From a checkpoint of a small transformer trained on Wikipedia: 11 layers.
MLP neurons of a small language model. Each row is named by its layer, matrix (up: input weights) and neuron, and shows model dimensions 48-239. Each number is 500 + 40 x the weight over its row's rms, rounded and kept within 0 to 999. Numbers have three digits each.
After each neuron's rows, "fires in" lists the words (lower case) most often at its 100 highest values on Wikipedia text that the model never trained on.

L7.up829:550515465561571544510512471484511433506501467503490529477582488497542471501476484496527465523482452573440492500528542460479475464517484507601528542597476507478490528529491478502494442544561530459446554494520515500558497488483497535424485564577484554460529523511451527501552468535538483463434556494522521454650489471518500445497515529499510470539524563417467461505487468444480498483440529477486528513496529542521615491495518481378444504520485501445578494528503434459482463488564531482537502540500492533532506443512483475443469551496447511461485480509479552491473428483509460510
fires in: "of", "until", "at", "on", "for", "after"

L4.up709:513434452517570546554587447498515508486514532514437534536536488496551562498434505512511501522536559471551459542497527442478577469532561510534472559424510413427455565508515521546490532495433483459533501488474475463534504576476498554474495525621515510474420474490469436513563483537497583512510521504528548561536540451510590473526509500467419483530454555439496482550473523489523495471465483550514559486478491525459578503568480446460432502453524530449540503525543474530509433485461510511424557566530565517498444517469461487528479520466459529461531518507465518494475435538523575544
fires in: "two", "greek", "free", "creek", "three"

L6.up1022:409462504561545478501521491514490455461510464487459494494529463489494511548483469491560536438522464484559377484521516371504549500509563536528531572498434512470526513460524516565470512428532496447493525569456528518536429565462499486444534507476555492480508478463567479526553494493479482537541398398532544473474508516506553494565549518434444483497452519467458507486508489561528474546493498505472527528553503498496571491462428443503488456512496475501534536496479484502547426540526519488474505532505591522480539486516477493496467597504523502496533534505470461513507450509491539537
fires in: "born", "third", "three", "this", "through", "both"

L7.up948:483452521496511505480441475488417433434500486566490524518581485521545508402514525510528488514563474472570542439527540545469529508507497577542562572491452525494463511533447476507437487452420521532478457567430503482510473557519504489566535541488417559449503458484549500518541489499500536532487502555561471455503501474494473463462547480491538505529472487445467439528514475491483489504436480545468421493484495481515461424546471401480470503492491549546482454478501499509520469473540500385503498551473545492471608487460461436463485513525466553568543532488478546425511447516453492468
fires in: "where", "women"

L4.up686:559419509467566518500457500491508568504497503511506510495487538424508588536433517506458550502574493513495519514594468507541480463537476526523499535563507521409515558480561494518477459487577548524564548513490493474531476454498474480549559496521524458417408428544489416484520498471463482468499512511531477504465479497479440485485522530517467441510507469490503500567532511460524549532511413500511459526594512527619446501537555548522531482523459463401492522460512532505512528487481550430484480564491484454495506438504497444531550616545456479485502484518421497463434480422522501472
fires in: "in", "on", "by", "from", "inches"

L6.up275:504515566496499528495458505505463512515450458558464553479501533478527487523447482557527490553532368550552410438501583470504503414529525567620480474519502502503519483497473498523570489509481468397451513448543546445523503479490476540537506597509434535424530459513519538461532462508491499484452585434461463514530480442465524505529521535491623494523494473482516426459564553510479538505449459411548517485468532452500498517480497542508487409485453461537531518555496440393494489491474461484526496494512562456490476492482534484524443528539477483455497489491544561493441475556565528487
fires in: "due", "wrote", "before", "began", "name"

L6.up454:452507486585461483519452544580518470485485488511456544491612458483564483489503485511513508504489491478528507531513476535455533437542445550526448477500487540553479489536467528494486484513520474571495614436517470492484481518475474435462516534500547485515482543532458536544472489485527425489491475504483529487461422457555556521498502485456504455514443453483524431623563492513544497460497499511484494577530490437489552543483448483463438470493475453429538552527553503471526471487512578530445584535511477527483496464478390496423465511560522461513469447528443476515553434530533576496
fires in: "second", "so", "six", "soils", "security"

L7.up524:494478531512540521510433477514496484521564508485541567469496522436559542487505478474504560492562509513530453495600463530510608460550447511551541495521509512497554491574567478529458437476548519554448517539524447471515501466497514526498582499481514583444508477478475469502526452519482482577519470473560486560448371492435468490469515519453547502494435470451501484519495484510524509482448444510479559530472477465588476489525511493482487477475477557429527578531515511495481521476445543478474441494472545459478509479517425446504555559512552466467444451567381514488525488538543453504
fires in: "on", "by", "only", "from"

L4.up764:449471456518535533590475529489473492480437484646477566530480504514532476487558429508540474491490473501502510500454570544446520479490543485504560498491474463495509505508470530502524432519525537475461518542483495486567479536486486489371536512537515523512481524469523532500568460496526501551403491510486531422503463439492585433524520567531510527537565563414529513493520521421465494492460522529527536479511547517455492513479591492449523500532499554506532444529476375455497432521520522501455564523471561496410483494483453478498409450542539501515562501557507489453480483505450547453
fires in: "who", "he", "that", "but", "which"

L4.up695:499505494509538549425472462523459538480415504527563552482505625446494524509463524531551438485531473489578421499486544437495508472474415524564455537543483491501483491503494469554518455521542440512482447558484537461583515516494476458499498544512463521446521493559548522462504480522422541526447513442538527485520465491488509514485487496476492463485504488400512470492464500469543528522521406433528556476572500484515437486438517474551503432463496475519499579500511436469513496475535484368559566569549498544430490491492540475545467495569392512451524502481498545495457470549471519512
fires in: "while", "from", "began", "with", "wrote"

L8.up84:542527502593484445525480479565448480562499520442495484516515459463455542437515601496530533472525520420452500449506490481513536472535505573511525397460488479505561560473458515565504520436443514485439449539458513497512405576440521535509483432562561491488530509537547462467531464519509501534402546535565512533488507547519448492468521505527499454550478503485480498507471505519428486521526525486552475532473542461516524530506482449435531518493526503475523594553436427535516501437495491429544444540546526445488463493474454541483513519539524487528456464583481480518466467585497477506
fires in: "june", "municipal", "episode", "modern", "of", "junior"

L8.up150:566500524436482512578504512545525489492466415521553561513539501447461539492544460494507483566514405506554512478516515495506500494514494519592473467495438422544506579534418530561491437504531550485468562547476501515496441496474521504474548524497436485499516491497529525523479450537485547549474479434521490523467406508458480533517456503482484372513509485520425447523561508409455487461414417493466545495515436392542557525505527467456586456532510575487499466499432505433499457465462496483491543547546535492456473524511406494495411525504501497576555523462510479452507474563413522481
fires in: "he", "who", "they", "you", "it"

L7.up572:583464486404533491496525452556477428497484477556450512473490526479500468442492509495520537528546457494521475456541525467539504499495406504495533510480511501459492473526509548618542411482542467457499481546466510489530473515456531509441464586495520526515492486462493537530499473564571579555418501501540532465526511489460516485499520525476516465530494591422553418579486429522459536489437481541480484504485519530524542484516513462470520492472471513510491516466502516539527454476487494425500535515456530482501504505470520486518531511524477475567515516586470520366518529521529407520
fires in: "where", "for", "george", "re"

L4.up511:534459488557518496517462510523500496472516469500459491478604490503511478413516472499552494447524454490554432479566538432525467477493490548518444474533475418385516480519544486480504487471534514442437542463459549513453442503500488561489475501550515538476557496513450448466468473599525453493445468503488499501516508507493535546491452514455469387486440580467477447551535475441563480476508477462549530539527500521527528540477531499436457560471534492508545538503485446473498499465418538478542580566495511539527542538502506508484502556489455604429471499492484480423503473478520581530
fires in: "the", "then"

L7.up417:561482486475509501431509455571474519483447482504509483428416491460518592492436532595523420518502504525529457422533609467473555440490511523592531537500424529472473585513513467488553521458420459461437517460508611504571471497489487472490456467501480560513497467452517511511560497502484566481512523460519486481623505506520492470486580449500497437537511467456554533535522515531497565448494437550507478453504526469508499468524464442462524461478511536537499513481537413456518521562444481512530545492528477478552464533545466505500487488523431469517570575516475569481467392496508480521
fires in: "footballer", "football", "famous", "friend", "born", "family"

L7.up167:487501459545447518556537507583489490428450466534462582492455568433539581520465481519554511536496453508543487494559538448429509478472472506586485496466480504509507487585519493524485486533536496516484489545501496497561456495491510460512466554502423497473442464466428533457532455501476543534483539425527459437516422512495516469487453547537579493444532416438484498550494471519469471481490513518516480501451492476536453464460433480496498441525456514509530510528537539434501487475450466495556529504592530539482493434466519470550509515540498510539509418531466585481415486544467460482
fires in: "between", "wrote", "through", "began", "while", "throughout"

L8.up253:501482481548410536513518447575538540499559465475466518570560463466567553589487516505550452480527459550466510453525525516453532468518527528532521428551485415510451584422517478494495537468532502456480535517436547558482516458488472513498452509481528540520453536532570454476503512473474530406480543554556390518530506535552483514483535513491490542494552486484501503469464453479436517541525494478507448492522508497537508480521426522548544512512446419464487486480465469478511473540505465490476522622549559490489470441490463560559576530483523504523508539491425578512429536513455478440
fires in: "footballer", "football", "body", "friend", "book", "goal"

L8.up596:503481446497528517511579472531541423415490454548606586480538536444500490490597480483550487504513454511561552489518491405428470463470530513533521522463497487448491512567434495498515510525501530489504500571494476458505521493478488570508565492515447574514534442533532500493532473591519481527432518434524516465512465463415505505511488515438525524493481396495460486496515509494491509572479452559514523505518502433504472511461558504491500463510458518455514547504569509472510531442477508415503497544492553551500575431452510468582458608446457568493533505485457506469496492446512443434
fires in: "when", "while", "where", "being"

L8.up436:386431493524432565505445471470556556488480472533588467522511444466559493557460520573529549484497413558492559551503538506512498463494430548475527488449467512489504488548477435438526475485509501580513495504459483467576440463501490510471530503449520524517427502510566489562516507516470486462539539548498419504520485499583478516425490532471519511507462550451562499527480494514530512603488483467423444487556479481491462469538527414560473413531423481527529481510554381449539454483498449469512516524539548466546549467534466491488471446506480511533503479448482553558523418438507460414
fires in: "footballer", "football", "bolivian"

L6.up737:492516501581526545522524531515465431484524518592521542451527534390525508474497474519559482506513473533597507491518505441536484476526518555538534475516502488467562502485472455565520432503587484526443480481536448512597463522479488498439466562520418536469444432499493484498514472544528519509489510487576554493489485453504575442468476555434511528514448499460505402506496504460491489505484488557481515516547553400500529414458533476485540463527469493459535523530585476504513449493544510498526568576435566494533470442479529453460511507540518549500458533491466486482480495543540504566
fires in: "with", "from", "and", "having", "however"

L6.up639:516463464490569481569408519512495549472508509563438448493555519532522483472430489524525482491469463505485484564526537461495512463523469460513445459481544500475482481524574535480511525539499515437468523480433504486525532474467482584454512508598524501425482492528531385461505476554525528566481522515520447464514532456440495485487467536474440423515449509478496493556550481465515488498482510511491553513571515503566565462544495526530480551432474468470558526502471500515505498451443555512510559568534521410377593497467459490547479494529428546522497529603522488498394508521524465499
fires in: "the", "of", "for", "and", "themes", "in"

L6.up410:521484432450487483517415482543496570459431469527514602455514588411513585468496492485579457526491475484584541478498547473484490499454404480524463499555452607486482530586513502457439447512525537549432495547489531517580489561506492477552499488485453518530500461507517545509551472502483582568478510531492496477538454457506476496488505499526503433506503455488477446468471485523513499526465421552510455455533441436509507463491459465513553416459474566508513518506473484405521526521526510465551471550525559505494480481477496439520492538533462490516544475496453522445449458507499439511
fires in: "between", "while", "when", "whose", "those"

L7.up62:516457499459549493456465480527400527496526500529587500482489467417475603510488598574421495538530458496488516516549531489494518463493492455558477511540459486463489547502594478478504521474496451457478475498485552471515474507516444447459511516483544564479497508550542554522604495501421589495481454451591503474551502429476548521580551478457433489487529468505534511528523449561531504491523506563499483406488492514486435473568473458561585436436475505475508462507541529466535489545506437468456532536485510494529476424506561450554549555519515511516480465504502546509464470512513511459
fires in: "between", "family", "born", "famous", "built", "just"

L6.up444:439444464469522507533405537526456477420520487566538537506570422477491466466467512501541457527522487485528443456550508516534527488562521530522522555506461475586519550512487530514496545478543497480510575515456467476548511498474453469518459439554425572399514484453551509540545487573494504527521494527446486477493518485436497530535417488459442532487531537483472456497506507528462490518462470481465418490547465525525529495517573501582516517516473474440513514501498507560526526505469503481417511492478480525573555414506429512551402532495458559483560567484492447466554464457408543471
fires in: "early", "episode", "candidate", "earth"

L6.up727:431481466545526470493463422528507460500540477554505502466511488457499541469516489528483481540528544486570449550521489383448590498531534519490562511489473503576470575553528516498549528486546523522459551514439500481534517512485519462477465528536556592541535496414514430544553465587546522566418438482495464447469515530527507431510532513493497424528550510476479480515457503512495457526465457485517482519607554459527501493467442563434527535448506587436487484512537432496523492491487466510530502489502497533461523498523392436522502555504502484465551507445479479452512504395503495483
fires in: "original", "order", "on", "originally", "ohio", "organization"

L4.up817:527446439460447523460544489497472489471461514523509529519522424432522573477460487510503421507533492510482529496492564454545476466464437527501427525489510445458502547510555576573574392474447494432491512447429507483550495490499477478503524481529448540479452487551602513484506497475523524498440538507533532473525512474525517487489486514492502419542516559454468485498534524488520520564509447483526441529586473456563496501501559472486477483535480493522483497536514548448496498467450544484475603651537457510439488405459493498464502583518461531565462522444476498506523493539509513457
fires in: "july", "february", "january", "by", "finley"

L6.up716:430427510486509492494427487560521508496556500498478500503517510489479521491477493500529434550509508519529505514581511486477513468485450537478513453439476539528460520441499499473497528510498495469553554482495519525614444467483476486471495533474499451398454506527485555551552494509495556476497470482496492460536503442509555477504431594412541485472541506501495395591537517476513535471487545451515490531499468506517534551545492470447549491485525453482562493457518407414529414543491564515463532500557524448481460488471505486548446481475463492560503553493475496513511423498460529539
fires in: "history", "listed", "list", "last", "latter", "location"

L7.up639:575464534537482552455510493547543512507514484562451484494483484512502489501512470498504513455507578528540506534523431568496464500537467523481547524476508504438448459462492582477514486538485559440491524474559477508476434565448471546517556631456547537456470481499475460551491504511477522461413481495483559484464474476495538486469433554430570474505544485460480514503460445521493556511520412472487489489538495502466493540548514528521572518545528478481558509532525513412557472408537463473496468444502472450522444501470434494472492554605551563547480601462435510456508496543522512457
fires in: "district", "democratic", "department", "revolution", "division"

L8.up829:595460498465492505471406559512476461497485502578493502437498538443517558491479506594539528510510505560487407491557581487456472458479516510496528480413454491449524493518496542561488459495531548495493464469481484547543555590474488507532548492479471530484514454409491434465465478546507513513484597466616466461560467527485480451534518472494518539465554557508616493490476499582453524494486500473511509471564418509504471480490461417488514442507510524551533526484430499504502516514524555505554541445488542542475546544460512440444437517491507421476516533509493529466472455527513559505
fires in: "williams", "william", "only", "would", "is", "on"

L8.up325:527474520504502463506467472472502457488497474506536537471535436520462533525408478476508501525516413512510444526527446538490514478568434458541558570453455532530431545440516543475495530551484571496470493428463543503570422532476523432501519514503559572409504500491542519528569497536531522499518476563578474496511537466493547502540562531482438493462480592443556520536551450471448531538442514504443523453501415533519467471525580481500440461446507491540489470544459448479526415475428502523397503481463505508544552460472473475510473488488468542515509451461510568537552486512420428545
fires in: "episode", "football", "footballer", "candidate", "contemporary", "festival"

L6.up856:564402481540492511491491504507432472464521500459530514483554558430548548476506509534493547528499517494541433415556490590510597484533498520504548565472480539446521506618571480511516447508541529498536412513530465500545517463477481445467553531468458509485459497515460482546555460507468504493513522447540464522491531508522448488485564464459506521419492520513571514503505474454425566535517500476457510479459489516518511454425430461480539491465562462467575578476510498516515506500468504449485469460506513500530559441507532488423525547473538540504523492547465472540399462577538569422
fires in: "on", "against", "agreement", "changed", "changes"

L4.up141:580523504493536529485544508522406451461548493520502474506548486495462485404425541526510524511499527534495456520549506544572488490490470523488426448484457471514527535530617562464498478478496472476479570462492473429535538433458507460485507461569536493535449522592537505479503508478504531508511485483512500531490510487512537508470487495485499457500471501490486503482485530496522496536463514441506596434633584603568502529488492491513471477537499533468481497487529486455526480415564489399498499528498484480486546473469469497427538594511575462543460562490433496542524513505512493525
fires in: "josé", "jones", "james", "japanese", "jacobs", "jose"

L6.up298:452409490455506508396429453469468455489556472440469579475482518514548507487428557503484464543452492474563415483536539483505478477518547519514554480526428499556479626530543476571486395442495484531508540540553516551533465475488480439507511450556457512495493476413548558568570477505533529482531527543489411531532528509490460450558478482456461456436553443481475531572484512494505516565478450475498448454535577538539526462504470462524559457455478485499555571501508477508508480419478451529451523548430484554497470457511492477459549520504513550534542445487551504492470443492439495523
fires in: "early", "february", "family", "famous", "founded", "found"

L6.up25:537396517536536502521545399514511466468498495589555520502546518492568516476490483495471446488544533485544503516496505426491543512518516497525478529412464526459495506473565466512460491529535548481497487544513542468550509555478465566417464481510545453445470472498486407564555468523477467514536460453501510544489483491506528462485551496439515558475488532465545502523564524537492527507480513543484503494532587463516532470529521494414513429430477567523523510475593525544540527532501481526501512515526515501405567528520410426467431476472602569485546543488463487512399451482513546469
fires in: "through", "than", "three", "third", "thought"

L6.up395:494418483516525497506465473500552462491447470515508525473530515424552516528504486470575536524462396492551508516536560447475496459555566480529531543472485549464574482553546518535444460434548499533443513454495556499537496490476507480505535500488481583485554444457426509468523474551541426486521514474512463494481472508448439478477490506498508442530456517424573501516468468526491530550468443509548434566494509434582495505426487501529500455523516414458520548522494509530504513458448549465556490496549539457471640472517490446491536569454548500469492483545478504503519531464490456490
fires in: "on", "only"

L8.up558:399550466481506509532445462562420514475564510491555489541498522497513456463534508504465546494469507442554439456470498485463504491568481524556496446473527513496519526564517440535501512467462494579504506537532526543519504469465516492472497527533567468490460519487526483543545443514516512521473492508528536491430471454520503480467567526459496522482529385471469460531524472520467506481466536511525490515509482475459501529550447477507519482496519425435446605537511450455528405555482456495463563500554615526461554481499460496427447532511483482571537454512470498472517447509541465508
fires in: "second", "series", "system", "species", "security"

L8.up594:491532454582490562468477499544527441449485484532482493460587524522507494445513492572470469491499499492539495475563570438473502477531478566485455483388476495530524508509513539466502468582430581478405584446592466486483526500471452496506499427556558532493522514419498463476516490576551490594453447479559479485563483494527432512482470499527500529476453455495444507434501510448520494522468508488518537544551505480580480524484452450484429480517503487525509542440541467470540493504465554373491506522524480497447558542501442506532516569552522570512484501494467529470475479512450521493
fires in: "john", "josé", "chris", "charles", "jose", "robert"

L6.up194:516418525589558507461522452453451528485478447478480484476524513498541504518411484504521549455544529518516447489605498414487520491497577531563570518519404423453493508487591514477484492461530552474447520548443514481499466493465471524537527490492497471480500465517535459477557505520571499513485447539587501568582529526540514522462529488494505500493449431481457567493474491521469478548532466485506504536554578522550541510454496467537452551445513564535503544507473507493510448503462576430504512528533481521514480499550488493487503575578489542482544512515387484541407468492536488495
fires in: "born", "february", "march", "june", "junior"

L7.up591:473509483512522516560568476492510450543489518462497546516522483513510500473521447495462488431519558563468480445487466506449522502499502524504533519399475452501467556433452590442474467550510472476492512508448469517510471477482422541524559557464469497466517600480516442476471502511523516401451550541500462542488466445493514480485483556495597558533542459533520484407480528515457595569502527496505508541524499511525500536527486483559443559460498507465505500426490601475529494499464545507446477453458503487522440433549448511490443469502509531533491534505496484589547510493429492469
fires in: "district", "vocals", "democratic", "diocese", "patrick", "documentary"

L7.up1000:521523539481501509517541521508459428399508482626481470530562525522460489512442483472481563517553434514481465530496474422459501507509461484522490419497492484520461441466432514504534488570539558448454558447445491538529462510386503501546491474506436519510613532555541500496547488511525553464482522537545507480543489456494599477511477469496565470530458473493474492439574510434486481539467481496463477442539467443506495434484526444527508491448477436533491502458507449451546460518507498514496547502493511487477574542493409512518509522536528476498575587584420546514515526526500487471
fires in: "candidate", "votes", "party", "pos", "nation"

L6.up394:464502498509473585535561476533502498517524481512435478519553470473496495497489502506485548522501501519482417489455519507500546512525518564535446486506460437579375491536443513521518456511452502516477519512574554509492465479479491460509526509560532393507499578525505529475480471439500603484478435462522542440480486476540526492528480575461539491446497489428515472533547506488531561482510496519465550514549477467613518473466478538424504479421494441444514427466536444458523444449470483485448528582567479426483474441525411537455479494437474546516492448529501550520474493503530541531
fires in: "radio", "since", "awards", "similar", "award", "also"

L7.up971:526461503533430504474519409496489518498487481515497523460537534475502506518494552516430488524466481550582443496580603457484588471522536514549489478451481484471508514519474522521471479474532493497504491440603579479505458566501497569490437536438448479467489446408502486518552506515557621448472502460551428540462508468501512485514488509473566512495519472491512493495475474508504565509538511551566518513533453526609476533426408417464484483486475477515613526509575522508464453489531527505394465528495535491507473476559500504515496509434562463495513500442489542498525432571498495438
fires in: "the", "other", "two", "first", "they"

L6.up988:455512482529579527450461535517527480544498481553513527481491535531506515479476530560538497532421546495578428595490465525404493438556497482494521444466468569522477494474456523566501550541534543541492488463549523532503500488484496579565586510452455557465527438361481487498519474547479523545479497496489441500519499500415529410526531528535577445470618462522523432520470479528516555519494501512527485484515500527479533468484510524507486520521501444530554524506477487454493477475417485487470463424550557485406510444486510394466496463465547499485454400492534565510424513552459500470
fires in: "being", "became", "first", "following", "2010", "2000"

L7.up577:546516491532483538494543460507497517516522498466515533506530502539511593551523528524512507504486492497497446508525523444475487368519573492600568525472505537459476630457536522499439534492489545460440444480479505439539446458464492452542558464485483502459489466482521482515569488496505539491486526456589526581564522506533525485525497482486469482485567531454546492555501469487487532552514496559537542474517495536480529460471463488493437491433513482454540530518449518520472469471449519502450491495442506496507530473496532467508523593434545516411494539482500535510411456564455562432
fires in: "following", "two", "three", "private", "followed"

L4.up480:525534487574568486555525471492475437469576501489462517504518474459509464455497519492473535477510495484481412469551509540471520513561514537537470509433437449386498534471539565547504443468638605484416535546455519449531504511489485518483518468510510494513522492470481422473533477573519464525432481481503564562519498493464595470469508519456460494489461482470479519516548523510498465485480493538565470530499530500575539520443555466473432521508458509483544518518477421569498445496406522475487563530402481479482524536505461468480496594496491580509466503506445467395520516484434545420
fires in: "the", "a", "this"

L7.up224:532522496476553471495489473545479524533467538567515474472476515531508508452475539603509512565549428512513502499514512519461548472520462486472458461513461461519450617490552429403475454442457462483483552497475506530540529498484511478573526518511516518500481443522600512524572489551502564505506506484530408486513457548566475517506588520523460494529514560475590483546506433509513498468455423492504456483533455515584474508520406515430475451521561562505524533497519442493539513487468393495528490489447497487504574519451515468548388544481533516503539514570426493490499502469461447536
fires in: "football", "footballer", "another", "mother", "both"

L6.up572:518501451551538520432430469541420478528482490511490582478502517519559449509491522570489497526480483499558477452517565512423547418563486595513544523520493519494519509490495493546444414578471445471482481470498524541547489516469492510524600541488495492484476580415445504512531469504442505469464479508484490447524479496517471470499492527493518482485530510440498459624447465490413536501493492537469471473525498517503476474484507431510513411517542509473549638523575464476542499485495462502485505460518513503542544405491511447413517514484549459539489429527511520455490464523502426462
fires in: "became", "being", "also", "including", "become", "becoming"

L6.up809:469510488521544480478460485517478533509496536481498500483474539478466565481518518512477520554476478529527547455538562495425482460473493505485486479554466442437479602456489467438554449466567549438408421523421568557550500627480456490486513560509517532477553473562539523503568483472480553501463506476591522503495422422463520452495538522516494455557495382514522511499555477419528506517486510512477517455475522463540545507476507450478474458522440514467550547517441501438527529485583509528499552558451481485533480448476491472519521558418465479502508511628524514414485469509500516560
fires in: "between", "meters", "bethune", "market", "basket", "known"

L4.up19:528395449475520510464457432568513508514453495498504535528504549424522566517520497478444456518507420547502550475543481546545485482511496528555521577581508521481528527461459473471523436426559466500494482507407522543532470494506474561434516579484484478485503497522546457474518486514464483449488522395518580443509397453529463488556526580480468429523485489465516425504570436477459536486520496490515492502462465463531447452471469532496590410470472500466507498506508516460521480549468547482566539521447548520488492533501502457490494604493517458514466484522507496474488484514496551544
fires in: "between", "through", "guitar", "meters", "bronze", "bethune"

L8.up107:465491494536560505487533512538501513469467558497567535395490563472474504492558517513548446548545489500507522470499570438457526442510473477501491512486516555451478527535492494514512506542538541492531590558544540532594456490489460438506535516499461540512525479412488480530553437609503511475539532449474435522582471485453470464464494485470477448454519522441561424460511480479487489525468423554458480482513444499427505550545453443597489424499434540505520507520450503508508442476476458499492516554515529492540562510462514436532454517526490508619521565421462439453500468466532473531
fires in: "when", "where", "health", "while", "meanwhile"

L7.up533:445433568504577535515462486495454383494519424534536547515545490446495444392512460518557538542515369549493515503616541532464574480504490523525480494456510471441526528537529514510500486542516562513494502530477542523507459545510475487449486534476521492465545517554494581504564480571475467500511510508520470529494506512435575426425496494421446498508546564444520534535537504455475437469433470538516483500452508504496558460450491498448485522495500555519563437495435545535510502486486521446404523515512511505480517526453419479473499512470467532515511535454468502518555495533506442445
fires in: "the", "its", "where", "during"

L6.up581:447470524546503535500525485504531542468513509557444514510513522520566563495429463490531504523543563515490455506534525496531469495528507522521517457501474507585476496517468483486472445462493469460528551520510466524569473458474487421508509556448452450435445484482531451547556503535511597450531488527558469513501444487502475488408430516492525515466473530538552458508462445492475512545469468496448523440552441485530534502523508446452540449428493488499533466501466427480529484503503485512499552551509484462483452499468528520579469483522476553536560502487504514512459467456428544574
fires in: "located", "local", "line", "location", "like", "last"

L4.up383:546468483510532541501486433523421481464523506470499498529503464500497493467453547512424476516490501466514475489467549506608491509585558564501490461511463472449455606528540541565537523435494575374581536573460513615505528467473472526579479479568442513462499516552565462559529478471499525461447477500491493509486501482522511505503499472493452496494456444438498522544558460498445493547492373486507532498521520504596488503491557447470506550506455521454485577512490538465503458460476474498524541557503506519519486485482510529525506512566561522576507514577428486538469502529442526493
fires in: "october", "april", "december", "january", "march", "july"

L4.up854:476421493471453549510462470519508535483441499469498495521483495543521552543499508505504560532499442461581486429526559471492455464494551520488579467498481473454542514478485439506468489490529531496499499554468438602520477554482504529528536563477482421497549449536486481490512485485539486360520528428581420510494521531485489485507437576495544505505497551496530479500527503500484567520496505423464546496508419505545527402457523492539574559439530399477543486487469493500537505537544486498459497507509499499471482524484480517617531521487546447471552419565482503517530509498483432471
fires in: "team", "played", "footballer", "football", "play"

L7.up145:438518528520529475535542543538527458496521519591480423516481508508489456450453522560499582489492438507567381526507481482447500420498466467496536475453415452487461554524513557546464458477551571429524524494444516496482468420416527516509558528457489454500460480583529511536488473482537505509462481489548506504516457477497539488532418501434542436484460560491518437529520523536561494406541422526474458524509428520509491507487555480507482513448516466497513513542467467482517451501437531495500545489534524390534552471512477464540510502492554493493461485521461543480507517464469487468
fires in: "awards", "award", "no", "year", "party", "pos"

L6.up380:546465492567539562575463468474465455537502485501481588434547471419606544512481545472556512544484457519506477496525547465498564487534484527503584506527504514487536493504566521511435490515565528473465494487484480489523535483512490565479510546552416445517481452445416475489461458478506495449517549529550401533576534504502504487460542600490539466472370493467568484553499471520506534543563537471466510501544497501542540484420499393507540550483480531491508460458508536524503493494550555499483457460535463524453528504518538410454523537521513448546509464496501563525447483543489465471
fires in: "on", "only"

L8.up912:499394508533467569522462476524452466449453438519428515522565501553519511470509522509554487521584475552547463542515547532557494510500503492512455467508498510412493588567489481457505532551494409435401477428445501540504475572452503520561522457493511554495555509515571542500465449518534497513439515491476458450503568511498486508545478523385510472488561569496496475539529481419477536514488417533468452514584499563544497463514447493501495528440461460526533483513491436489501489488496518450484521487513524531493496556509561481517550594461453467488483524440429480450486482494510473462
fires in: "a", "the", "william", "goal", "williams"

L6.up840:467480477542612459507458468580548567480563516497488539458528504443490469503457427491449555455448470500545475444480526514486503499487531519519529540535400542505478467549536513471480433541561453545507531500489500541541367433499480503440505514468451494501533517522444535544516467476536552478488507494576562495554497507516565507435477521527557447509431517454462420578474516502528573481518514476474529482466474453533525509426418499514555544477433533483483537479487478425541461531451526494534560522532533452539463460481485444438483517510506476543549411446478464476482456473538525520
fires in: "through", "album", "throughout", "small", "slot"

L6.up873:524387430479513567589407571551487546517448494457533535462506486513568570535403503541434429511505425499494478495463572465478505486470514516519536462498504532461534548581540443513457423482532463600525467524535505512497445444480486514506470515504451487502503460516491520564521465483458583531517508443475512495570517551493573467506489563518529457510507485495519462493473496546517487512514462503523375465548540459523549502471490462499542491473429534528519554536529517545531527445448496486514527565512549460453495512509512491514458544508489511454529396510512530510402432496507496493
fires in: "through", "building", "built", "throughout", "third"